config.yaml
init: "normal"
decay_fraction: 0.38
z_loss: 1e-05
dataset: "wikipedia_en"
MLP neurons of a small language model. Each row is named by its layer, matrix (down: output weights) and neuron, and shows model dimensions 96-159. Each number is 128 + 24 x the weight over its row's rms, rounded and kept within 0 to 255. A neuron's up and down rows have the sign that makes its largest values positive.
A block is one neuron, or neurons of one layer that tend to fire together. After each block is what it responds to, as a language model described it from the Wikipedia text at the highest values.

L8.down495 [155 145 126  98 137 148  82 145 104 151 145 132 123  86 140 110  35 119 139 156 118 149 118 116 141 186 112  93 155 144 105  74 109 117 144 145 174  96 143 177 150  85 115 146 124 118 152 134 156 130  64 141 143 139  97 152 156 163 119 133 109 127 107 146]
Coordinating conjunction "and"

L7.down0 [171  94 147 124 147 114 107 125 143 116 150 108 130 122 198 120  59 129  93  96 150 169 103 133 158  97  82 146 160 126 100 138 137 156 118 100 169  86  90 104  88 109 128 111 126 144 153 122 103 130 103 147 142 105 131 118 144 169 130 141 124 152 163 106]
L7.down4 [145 127 149 158 161 139 136 119 146 154 122  99 125 147 191 145 125 152 125 146 101 189  94 136 135 126 146 142 120 130 134 105 106 159  86 106 149 110  95 125  99 134  93 116 145 130 122 118 123 113 136 103 147  91 113 112 171 165 123 128 134 172 162 130]
L7.down82 [111 163 144 129  94 137 198 127 121 130 118  98 104  77 129  82 182 140  72 139 136 122 126 130 109 125  90 119 113 103 146  82  95 119 110  75 126 107 135 170 181 105 120 139 142  99  95 114 116 195 102 136 141 145 165  94 101 140 185 136 114 110 140 113]
L7.down90 [112 119 123 121 156 126 131  95 143 110 149 106  86 124 127 113  87 156 123  99 111 168 151 107 138 138  94 136 125 128 142 158 133 146 170 111 128 133 114 122 100 141  73 140 120 117 140 122  97  82 174 121 155 105 125  96 131 144  96 108 159 168 136 111]
L7.down91 [124 131 116 139 119 107 164 124 139 101 142 111 173 149  95 131 115 150 129 165  93 156 113 121 113 142 142 131 127 125 122 172 108 119 110 118 123 200 154 127 116 131 135 106 143 165 153 143 151 108 145 127  97 148 140 131 115 134 146  86 141 121 142 105]
L7.down150 [126 111 157 136 146 124 141 143 127 132 154 149 162 127  98 106  70 144 147 117 106 137 140 146 139  84 123  98 122  91 125 112  80 169 110 142 146 146 123 150 166  98 101 121 114 131 143 127 114 162 163 128 172 144 153 149 130 101 123 110 188 130 111 116]
L7.down163 [110 124 148  92 178 130 120 107 120 120 111  99 140 150 134 113 139 149  81 117 148 118  85 116 148 113 121 145 128  91 125 107 162 137  83 146 141 169  63 123 121 116 104 134 137 153  98 159 170 138 119 108 179 110 110 122 145 117 145 102 150 131 110 124]
L7.down204 [ 91 159 168 158 130 113 106  86 117 110 130 132 116 130 171 111 104 123 101 117 127 139  96 101 125 124 179 150 104 113 119  88  91 146 113 120  83 124  91 137 163 154 110  82 120 120  77 150 125 115 133 156 131 121 100 152 105 120 163 145 119 146 107 103]
L7.down217 [110 145 121 101 151 160 112 129 120 142  73 141 181 174 169 129 133 143  94  84 112 125 118  97  96 147 143 116 120 132 121  92 112 120 120 116  89 116  75 116 129 152 114 148 121 139 111 143 102 145 143 136 107 128 132  82 168 102 124 170 140  92  76 111]
L7.down234 [141 139 129 114 158 112 159 148 131 162 184 132 137 138 156  86  87 105 133 167 126 107 132 110 126 128 125  96 146 152 110  98 141 147 121 155 130 130  79 112 129 121 128 125 133 107 174 120 109 141 132 106 142 104 190 134 103 151 151 120 141 195 103 135]
L7.down282 [163  93 121 122 145 145 101 118 104 134 135 122 122 148 141 138 102 128 110 116 145 135 106  82 128 133 144 165 127 151  88  73 121 118 134 158 137 193 149  96 147 144 107 122 122 160 143 111 121 121 155 159 129 124 149 146 135 103 136 134 162 143 145 104]
L7.down328 [145 121 138 169 127  82 164 145 111  99 123  85 155 150 185 115  95 162 148 120  89  79 125 182 118 162 125 122  91 157 128 154 101 100 131 166 162 165 132 136 113 124 119 112 142 145 145 133 126 122 140 154 121 123 141 128 119 156 122 162  89 166 134 117]
L7.down337 [147  74 138 125 160 145 155 136 140 125 129 128 161 147 218 137 117 135  80 113 119 130 112 141 156 134 132 137 119 155 119 104 131 104 128 156  86  89 127 108 121 132 122 164 109 141 150 136 132  96 149  95 143 142 166 119 144 151 143 151  92 144 140 144]
L7.down352 [113 146 132 152 126 134 131  70 103 119  74 124 127 104  89 110 120 144 123 147 120 131 149 114 172  84 145 171 122 125 162 128 147  67  90 135 119 144  60 121 107 110 130  96  92 145 135 144 148 146 132 145 149  69 109 113 126 115 122 107  78  81  93 148]
L7.down427 [135 121 124 139 145 154 122 122 104 145 130  90 140 123 156 140  85 109 114 140 138 103 131 136 138 132 146 151 159 112 132 133 126  95  86 142 153 138 108 100  95 134 151 128 131 120 127  91 110 159 117 156 104 102 133 122 126 120 143 104 131 158 119 128]
L7.down510 [ 97 125 161 120 103 104 177 119 113 124 143 174  38 105 103 113 113 120  99 106 106 124  72  94 129 147 106 141 127 151  96 137  94 114 157 123 151 108 149 116 117  85 132  99 137 125 104 167 164 141 123 101 124 125 132 170 139 128 105 102  98 130 159 143]
Noun-phrase determiners

L5.down5 [169 121 135 126 111 107 102 112 134 126 138 127 139 143  99 122 160 150 115 159 149 102 131 109 102 108 150 128 132 116 112 129 176 150 128 109 164  81  76  99 130 148 148 107 100 111 129 151 126 132 120  82 151 138 166 122 128 141 137 134 134 161 100 115]
L5.down176 [145 153 149 106 178 131 111 131 151 126 181 120 114 144  99 141  27 127 100 126 135 166 128 131 128 120 161 101 164 128 144 115 160 125 105 106 121 105 104 134 141 121 159 116 166 143 109 155 103 167 115 126 134 171 126 125 151 109 160 135 117 157 167 142]
L5.down183 [121 161 137 172 131 112 118 172 145 126 154 128 139 127 132 142 125 106 141 152 143  76 172 135 162 109 118 127 166 144  77 124 149  91 122 161 146 116  95  92 111  98 135 136 168 115 162 138 105 135  76  57 110 157 131 120 126 115 113 133 108 132 124 172]
L5.down349 [117 163 148  88  79 135 149 143 128 129 160 109 136 165 115 162  58 117 106 114  72 138 137 123 151 129 143 152 153 101 126 108 150 123 149 124 136 140 139 127 169 100 148 107 144 126 122 149 130 147 143  93 121 151 117 129 126 117 151 142 106 127  73 107]
Cause/sequence prepositions

L8.down511 [141 143 117 118 145 128 139 148 154 137 156 103 146 123 102 162  69 101 113 111 121 146 108 134 128 127 162 146 143  97 105 127 116 107 118 173 112 133 101  83 140 132 140 115 124 123 156 148 119 121  76  84 125 174  96 100 188 115 165 147  91 123 112 130]
Sentence-opening prepositional words

L7.down19 [ 91 141 133 130 132 104 131 164 147 152 144 121 136 124 119 132 113 133  98 137 111 189 158 140 162 156 119 130 154 124 134 111 146 138 155 139  94 145 147 101 126 139 175 148  91 118 163 164 110 108 100 127 131 123 133 133 143 115 157  98 116 155 120 144]
L7.down30 [141 111 156 166 129 154 127 144 140 128 104  95 152 187  79 116  91 190 113 125 140 141 114  89 146 162 124 119 162 107 137 113 119 140 107 147  88 153 149  84 122 129 127 124 125 157 167 176 159 127 135 129 150 153 131 130  93 132 128 135 135  79 133  95]
L7.down33 [128  87 109 170 131 145 133 148 122 171 118 121 158 134 167  99 171  91 131 118  98 130 116 122 148 128 114 130 106 113 131 103  96 102 138 171 143 158 130 109 140 133 204 130  93 136 134  93 160 125 115 135 159 165 108 121 133 147 132 102 114 106 129 159]
L7.down52 [136 142 129 115 160 133  97 131 121 163 111 105 111  83 111 175   0  74 142 137 106 141 127 173 131 121 149 118 143 142 113 117 173 153 155 146 128 133 112 152 119 105 114 129 113 138 111 152 145 153  60 123 131 119 108 132 125 146 155 112 128 118 102 114]
L7.down54 [127 145 122 144 112 149 171 102 100 175 144 126 101 108 105 136 186 133  91 131 116  67  98 120 128 131 100 124 115  95 129 137 149 131 149  99 118 107  96 197 119 170 114 120 150 129 148 146 103 140 130 127 107 115 107 142  96 137 109 100 139 157 131 162]
L7.down61 [107 124 150 173 156 139 125 142 115 112 103 107 149 121 157 140  93 170 111  97 108 184 103 136 128  99  93 130 134 123 110 111 128 143  81 155 115 131 116 134 154 109 155  96 149 115 146  98 127 187 118 107 142 119 127 158 109 122 124 123 127 119 130 126]
L7.down99 [ 92 126 145 118 148 140  91 127 118 116 144 127 166  66  96 145  77 136 107 138 112 124 147 119 150 108 125 121  98 124 122 152 120 165 117 103 152 135 127 142 126 191 138 147 168 148 110 133 123 120 100 115  79 125  85  74 106 119 131 126 121 161 101 111]
L7.down114 [133 118 134 186 132 166 132 108 148 136 108  83 122 111 135 119 163 132 144 194 141 138 142 132 121 164 190 127 140 134 171 174 130 142 103 144 109 172 121 121 133 160 148  89 136  92 123 129 109 126 133 133 113 142 149 155  97 112 109  65 158 110 167 142]
L7.down190 [125 150 161  93 138 120  83 154 116 163 141  75 126 108 116 159  69 130 110 146 152 133 117  68 109 163 167 131 155 113 170  98 184 115 138 104 134 127 119 131 120 125 131 173 163 107 134  80  81 105 114 133  96 123 143 168 116  75 146 115 135 126 131 121]
L7.down200 [ 88 131 139 152  80 129  55 116 136 147  90 116 104 114 144 134 132 162 115 126 130  98 114 131 107 135 176 112  98  96  68 134 109 153 106 143 152 135 110 124  71 121 101  92 142 159 131 149  79 127 104 129 119 133 124 137 116 109 128 125 138 131 118 141]
L7.down208 [110 151 149 129 141 167 108 148 147 179 108 134 137 141 179 132  94 153  90 141 122 121 131 140 108 144 141 122 134 108 132  33 135 132 100 135 175 124 132 123  85 134 120  77 132 135 134 173 123  95 176 128 111  88 118 124 130 137 133 117 146 122 145 106]
L7.down222 [139 170 119 168 122  98  89 114 197 135 125 142 114 152 166 144 143 150 162 187 109 126  92  90 128 146 172  96 124 151 128 141 132 103 140 130 117 128  99 139 118  57 140 111 114 123  80 101 117 152 160 135 149 141 131  92 149 128 127 148 111 123 103 143]
L7.down244 [124 136 151  75 188 152 139 161 137 157 168 110 135 124 120 133  39 124 107 111 113 140 162 134 117 127 165 123 118 109 126 115 125 113 134 127 132 162 120 105  89 100 161 121 118 107 157 169 147 108 139 126 124 136 165 115  97 131 137 109  98 169 110 143]
L7.down354 [123 113 157 134 145 153 131  68 137 127  99 117 111 127 127 149  80 114 152 127 119 134 145  78 100 101 140 158 161 119 128 111 126 120 148 152 123 141  99 120 117 142 117 161 155  97 149 127 123 146  95 144 140 130 154 147 132 123 144 127 139 131 126 165]
L7.down361 [105 186 108 151 182 154 110 131 134 141 134 126 118 124 141 148 117 150 104 116 156 152 121 139 149 117 158 156 155 129 119 155 135 114 134 117 144 141 104 129  89  94 114 153 168 120  83  78 102 169 114 135 168 168 154 109 123 121 116 129 180  92 142 192]
L7.down411 [169 139  93 143 152 129 130 126 122 153 142 142  91 111 150 144  52 154 100 162  96 127 133 137 114 146  94 119 133 129 162 126 124 156 142 158 111 102 126 117 170 124 135 145 105 161 105 164 171 175 108 102 142 116 131 119 162 143 120 116 165 102 134 143]
Final list conjunction

L8.down334 [153 104 116 169 139 174 148 112 146 160 100 111 120 117 184 182 118 116 137 113 165 163 117 153 137 113 110 140 130 162 153 133  80 183 101 138  92 115 152 109 129 133 148 102 203 106 116 121 138  93 144 151 146 142 130 134 170 143 104 160 136 135 119 139]
Partitive "of" after quantifiers

L5.down104 [134 150 159 104  94 110 150 167 137 168 167 100 125  76 151  80 109 153 100 124 128 179  97 119 119 167 153 133  92 167 121 141 132 142 152 151 138 123 134 121 145 153 111 106 129 120 117 138 112 124 170 114 113 121 134  90 162 117 133 103 109 108 120  93]
L5.down316 [154 108 141  70 162 114 162 119 136 156 102 140  62 136  74 129 166 110 125 125 106 153 148 108 139 130 116 180 139  92  95 116 133 144 166  68 122 127 119 135 115 126  77 115 119  71 135 123 137  98 144  91 143 177  97 124 120 146 115 101  85 110  73 124]
L5.down421 [181 135 116 126 114 142 117 125 150 102 118 118 133  89  97 158 105 110 146 130 141 109 165 181  96 145 153 130 115  99 120 128 109 155 186 129 113 170 173 134  93 127 150 119 123 105  96 127 142  94  79 126 149 126 132 145  78 108 149  94 114 146 143  97]
L5.down439 [142 122 130 123  82 111 131 114 152  85 111 137 119 118 144 152 100 123 127 135 174 140 122 136 123 146 176 116 111  99 147 190 119 132  94 116 107 157 125 146 122  98 143 129 102 145 127 164  98 132 101 152 139 144 120  98 185 120 117  95 110  93 154  96]
Partitive "of" after quantifiers

L7.down9 [134 153 121 169 155 144 101 152 113 159  95 155 114 131 165 142  47 105 135 136 157 151 125 154 139 118 135  83 128 135  99  96 121 111 129 164 142 116 105 105 159 146 148 171 107 125 118 131 123 190 111 118 158 160 123 104 160 105 141 113 149 110 136 108]
L7.down86 [107 163 125 121 137 105 136 166 171 153 129 113 143 120 132 167 199 133 115 110 168 100 155 140 121 106 111 105 128 113 101 169 114 136 127 119 166 142 136 102 136 177 107 101 121 129 115  61 141 116 131 141 105 118 118 148 138 139  78 140  79 112 152 136]
L7.down167 [153 138 136 153 202 133 138 137 128 165 140  96 172 143 136 142 137  88 141 123 112  94 131 132 143 153  97 151 144 143 123 148 166 152 114 136 176 165 146 164  95 106  93 138 125  98 105 150 105 133 135  90 111  75 176 137 113 146 124  79 140 139 173 127]
L7.down206 [109 109 166 133 158 165  85  86 148 151 142 108 140 140 153 131 144 159 122 108 144 141  92 137  73 103 159 150 136 113 152 153 107 169 122 112 117 173 145 110 133 131 118 109 111 122 131 154 113 151 124 154 185 131 104 130 109 117  81 150 100 125 195 120]
L7.down218 [138 135 129  74 123 113 126 152 134 117 103 129 112 145 125 129  92 121  97 158  98 132 124 104 106 150 105  93 120 124 151  97 188 168 134  93 151 133 120 167 142 111 154 152  66  99 110 122 102 133 155 137 179 124 140  87 148 175 134  94 136 149  96 130]
L7.down238 [ 82 149 131 137 102 131 119 136 142 137 115  76 124  95 115 167 136 163 114  86 114 124 132 142 143 139 141 148 171 120 122 107 145 188 143 154 106 151 130 129 120 140 118 155 153 114 114 138 132 144 139 132 127 138 133 154 103 137 158 111 132 114 113 138]
L7.down241 [163 127 136 123 158 104 182 139 168 136 152 164 136 197 140 138 118 118 157 153 124 144 115  86 141  65  70 131 135 148  99 127 142 133  99 154 171 157 110 109 178 121 124 135 136 125 177  77  86 135 118 142 118 110 173 119 108 138 131 124 123 156 113 122]
L7.down271 [156 136 127 104 132 125 156 124 152 131 149  99 121  92 120 158  66 108  70 103 104 127  86 111 129 163 126 138 168 171 148 157 138 127 139 118 124 131 108 108 108 168 140 137 117 135 142 116 116 125 127 147 124 128 126 133 112 142 142 132 110 160 133  83]
L7.down320 [133 143 109 139  73  91 150 136  96 118 126 102 102 123  77 131 170 159 115 179 135 100 144 104 160 148 125 155 129 190 165 129 170 135 140 132 115 122 123 130 136 172 115 118 137  99 124 125 110 127 193  96  99  99 131 103 124 179 121  95 133 136 109 129]
L7.down335 [142 148 117 139 112  98 133 100 168 166 155 158 139 126 181 102  99 119 131 152  98 136 105 107  75 123 131 119 136 127 114 137 169 130 145  94 147 132 128 116 115 155 111 137 127 110 127 102 175 119 152  64 147 136 130 131 163 153 153  77 142 112 135 123]
L7.down365 [115 174 123 131 143 106 151 118 130 155 130 166 123 121 128 161 111 123 106 127 129 150 129 140 134 122 107 145 188 135 152 125 124 134 113 140 160 146 105 159 145  94 116 104 148  96 158 102 167 140 129 125 172 119 144 131 128 121 126 118 159 167 131 120]
L7.down369 [118 138 145 150 124 108 130 101 107 137 115 115 150 200 170 115 125  83 115 154 120 208 153 122 174  99 125 148 119 110 130  92 103  74 140  79 141 163 139 102 116 108 106 115 144 115 180 123 119 118 106 113 129 110 151  92 128 126 112 169  84 115 138 120]
L7.down388 [138 157 129 127 111 161 108 100 140 104 169 134 187 129 198 147 124 117 120  97 132 112 137 141 178 150 154 123 116 138 155  59 159 141 115 148 127 119 156 133 115 115 114  89 152  94 136 123 136 105 140 144 119 100 160  85 155 119 113 116 128 151 109 154]
L7.down412 [146 115 126 178 134 122 133  82 106  98 135 122 138 111 152 142 127 137 141 148 145 150  85 147 157 129 140 146 136 102 148 137 154 100 122 140 135 162 123 156 143 136 128  98 116 126 136 134 139 147 107 123 115  92  97  98 159 118 147  79 121 128 145 110]
L7.down461 [118  96  99  93 167 121 167 111 134 160 113 133 152 128 170 129 158 126 143  96 116  95 149 126 149  78 198 158 146 130 122 125 127 145 133 128  73 103 143 180 176 132  91  74  99 148 117 135 147 124 105 141 147 149 132  89  88 130 126 129 129 120 100 121]
L7.down496 [116 172 107 181 130 126 155 106 126 125 126 149 120 146 178 148 113 102 151 111 153 133 147 163 145 134  92 143 121 139 117  94 136  77 130 138 121 102 163 147 133  91 144 108 134 121 113  85  96 146 120  75 126 109 163 127 137 128 102 102 154  83 134 156]
Partitive "of"

L5.down28 [106 127 127 104 155 105 165 154 163 127  97 116 144  87  99  94  85 110 138  98 133 119 170 118 115 190 130 109 146 119 125  88 127 124 136 150 120 151 143 160 103 112 165  98 115 147 134  95 133 112 127 131 133 143 148 153 102 118  66 165 120 141 135 165]
L5.down371 [ 87 141 163 120 115 172  80  80 105 110 147  93 100  77 142 116 150 124 131 133  79 129 145 141 116 154  85 132 127 136 130 146 110 152  97  89 143 127 123 146  92 137 116  92 111 136 119 122 156 141 139 102 144 115 131  94 141 138 173 104 150 122 151 123]
L5.down404 [124 113 147 111 126 132 163 146 144 124 117 105 100 154 146  98  64 119 124 116 102 166 161 145  85 107 152 137 149  98  95 165 101 113 148 134  94 129 157 153 120 111  85 113 161 151 126 138 111 129 151 154 140 140 135 120 139 123 128 116 147 168 145 157]
L5.down426 [155 123 113 105 144 161  93 125 143 177 141 102 128 129 114 160  64 103 132 135 106 149 119 134 161 140 128 122 136 161 142 190 133 138 127 152 145 118 103 124 102 143 144 117 153 125 148 149  93 140  71 144 106 107 130 107 121 116 171  91 172  87 123  91]
Clause-linking conjunction after comma

L7.down18 [115 139 135  95 157 108 135 130 119 184 163 130 125 169  56 116  69 111 106 182 129 108 119 113 115 152 135  97 111 140 133 137 130 142 125 126 127 128 100 151 120 115 144 130 104 117 147 155 111  87 123  99 162 125 106  88 117 129 173 134  93 158 104 160]
L7.down123 [139 108 134 172 139 137 122 127 128 126 136 128 137  94 175 120  34 121 117 117  97 168 123 112 138 149 134 113 134 126 150  74 115 165 148 116 141 137 126  92  91 132 123 120 130 124  88 131 120 140 151 138 140 155 100 144 110 119  99 107 122 155 102  99]
L7.down130 [104 111 150 154 104 183  75 131 107 108 155 145 131 125 219 129 139 143 160 177 141 120 122 168 138 104 100 137 139 130 109 103 138 147 139 151 213  99 127 154 133 136 159 137 128 122 147 156 113 138 119 171 139 149 174 132 119 103  72 149 113 133 106 119]
L7.down139 [ 95 140 123 145 109 139 119 140 137  99 134 144 138  89 119 139 111 143 175  99 137  97 155  91 139 154 119 118 135 127 152 200 141 141 118 102 141 103 171 132  90 148 115 120 130 115 142 113 107 121 158 121 100 147 136 147 148 128 178 100 107 109 151 105]
L7.down192 [116 130 157 153 131 164 103 118 134 119 129 135 133 126 137 151  63 140 145 149 125 136  95  85 145  71 146 128 131  97 140  67  97 176 104 148 135 115 132 131 119 132 134 113 149 122 124 126 163 121  97 137 104 137 102 105 172 130 146 137 108 145 169 115]
L7.down232 [140 124 132 106 121 104 150 139 106 151 130  91 116 145 170 118  48  99 109 128 105 137 148 104 115 132 145 126 124 172 141 131 143 100 142 169 137 137 106 133 117 121 187 129 134 160 134 101 119 129 103 129 148 142 124 153 122 129 184 127 122 157  82 100]
L7.down261 [132 129 100  79 167 106 130 106 131 172 126 117 150  97 157 122 111 141 120  76 117 129 142 126 122 123 134 123 130 150 132 172  87 173 109 104 147  97 136 154 109 129 143 139 140 140 107 142 107 129 119 158 160 163 171 124 122 182  99 108 161  70  81 134]
L7.down266 [145 151 120  97 167 161  87 136 105 127 135 131 125 165 120 146  37 144 107 157  83 134  95 113 138 118 114 132 140 168 148 139 113  92  80 171 133  94 127 125 181 106 134 157 162 115 161 103  76 136 119 145 164 124 163 102 170  95 118  93 125 148 136 148]
L7.down324 [108 147 165 133 143 130 117  77 143  94 125 107 129 152 118 148 122 116 123 156 176 113 121 143 121 112 162 132  86 116 159 178 139 145  77 115 154 106 103  80 147 149 119 102 109  99 146 161  73 142 102 119 131 147 106 130 131  79 162 124 107 138 103 110]
L7.down331 [122 147 106 141 113  92 113 162 115 132  97 133 158 159 131 132 160 164 120 119 148 122 124 117 140  98 160 129 143  84 134 129  70 154 136 142 158 128 123 122 144 165 124 122  84 123 129 124  86 121 152 140 192 125 163 100 134 123 154  91 134 115 137 117]
L7.down333 [122 102 133 134 111 144 148 118 125 119 157 112 165 120 105 114 124 113 124 127 132 134 152 123 174 117 131 117 153 113 156 173 130 111  90 138 112 128 125  98  72 154 133  99 111 106 144 126 126 104 123 168 113 174 187 148 131 120 131 120 137 147 122 122]
L7.down349 [ 51 164 115 120  57 113 139 139 113 147 104 100 111 104 104  86 138 140 133 107 163  82  98 134  83 135 146 134 112 128 128  89 155 155 115  92 128  80 115 150 147 132 120 110 151 103 156 129 137 149 109 135 106  93 125 140 114 149 111 152 133 149 132  90]
L7.down364 [131 135 174 118 137 128 105 124 116 157 152 109 127 116 176 103 112 112 171 107 124 171 104 117 134 109 158 122 116 108 127 128 154 155 114  93 125 147 123 114 168 120 149 108 159 117 107 154 152 110 124 142  78 131 135 122 131 196 128 148  74 117  98 112]
L7.down377 [125 146 112 158 139 140 166 129 144 147 124 127 118 115 143 125 140 152  90 135 129 129 128 146 139 167 108 144 121 133 149 125  88 172 139 102 145 127 117 127 122 138 126 166 128 145 139 130 153 118  89 158  97 126 152 105 131  80 175 118 128 133  81 123]
L7.down494 [ 78 142 118 119 137  71 115 137 169 136 155 155 120 129 119 139 118 156 109  94 139 131 137 167 137 129 149  97 126 113 123  33 122  96 117 116 149 107 105 107 138 107  83 147 135 115 109 156 140 119 158 121 114 132 126 118 118 138 134 143 117 127 123 141]
L7.down497 [123 135 190 119 157 103 155 137 116 149 142 131 109 111 164 114 119  97 128 102 138 146 132 135 127 153 156 143 138 134 118  72 139 125 104 171 136 159 105 126 120 113 118 164  92 122 146 143 132 123 135 147 128 109 137 127 164 112 132  48  92 116 144  92]
Causal/temporal connective words

L8.down443 [108 146 132  96 109 119 133 143 142 146  92 155 154 192 146 126 121 102 141 159 114 113 145 145  98 128 119 123 123  96 112  95 121 123 155 138 114 106 138 144 158 158 110 104 114 109 158 165 110 128 136 138 136 126 155 115 137 156  89 150 135 187 130 127]
Partitive determiners after "one of"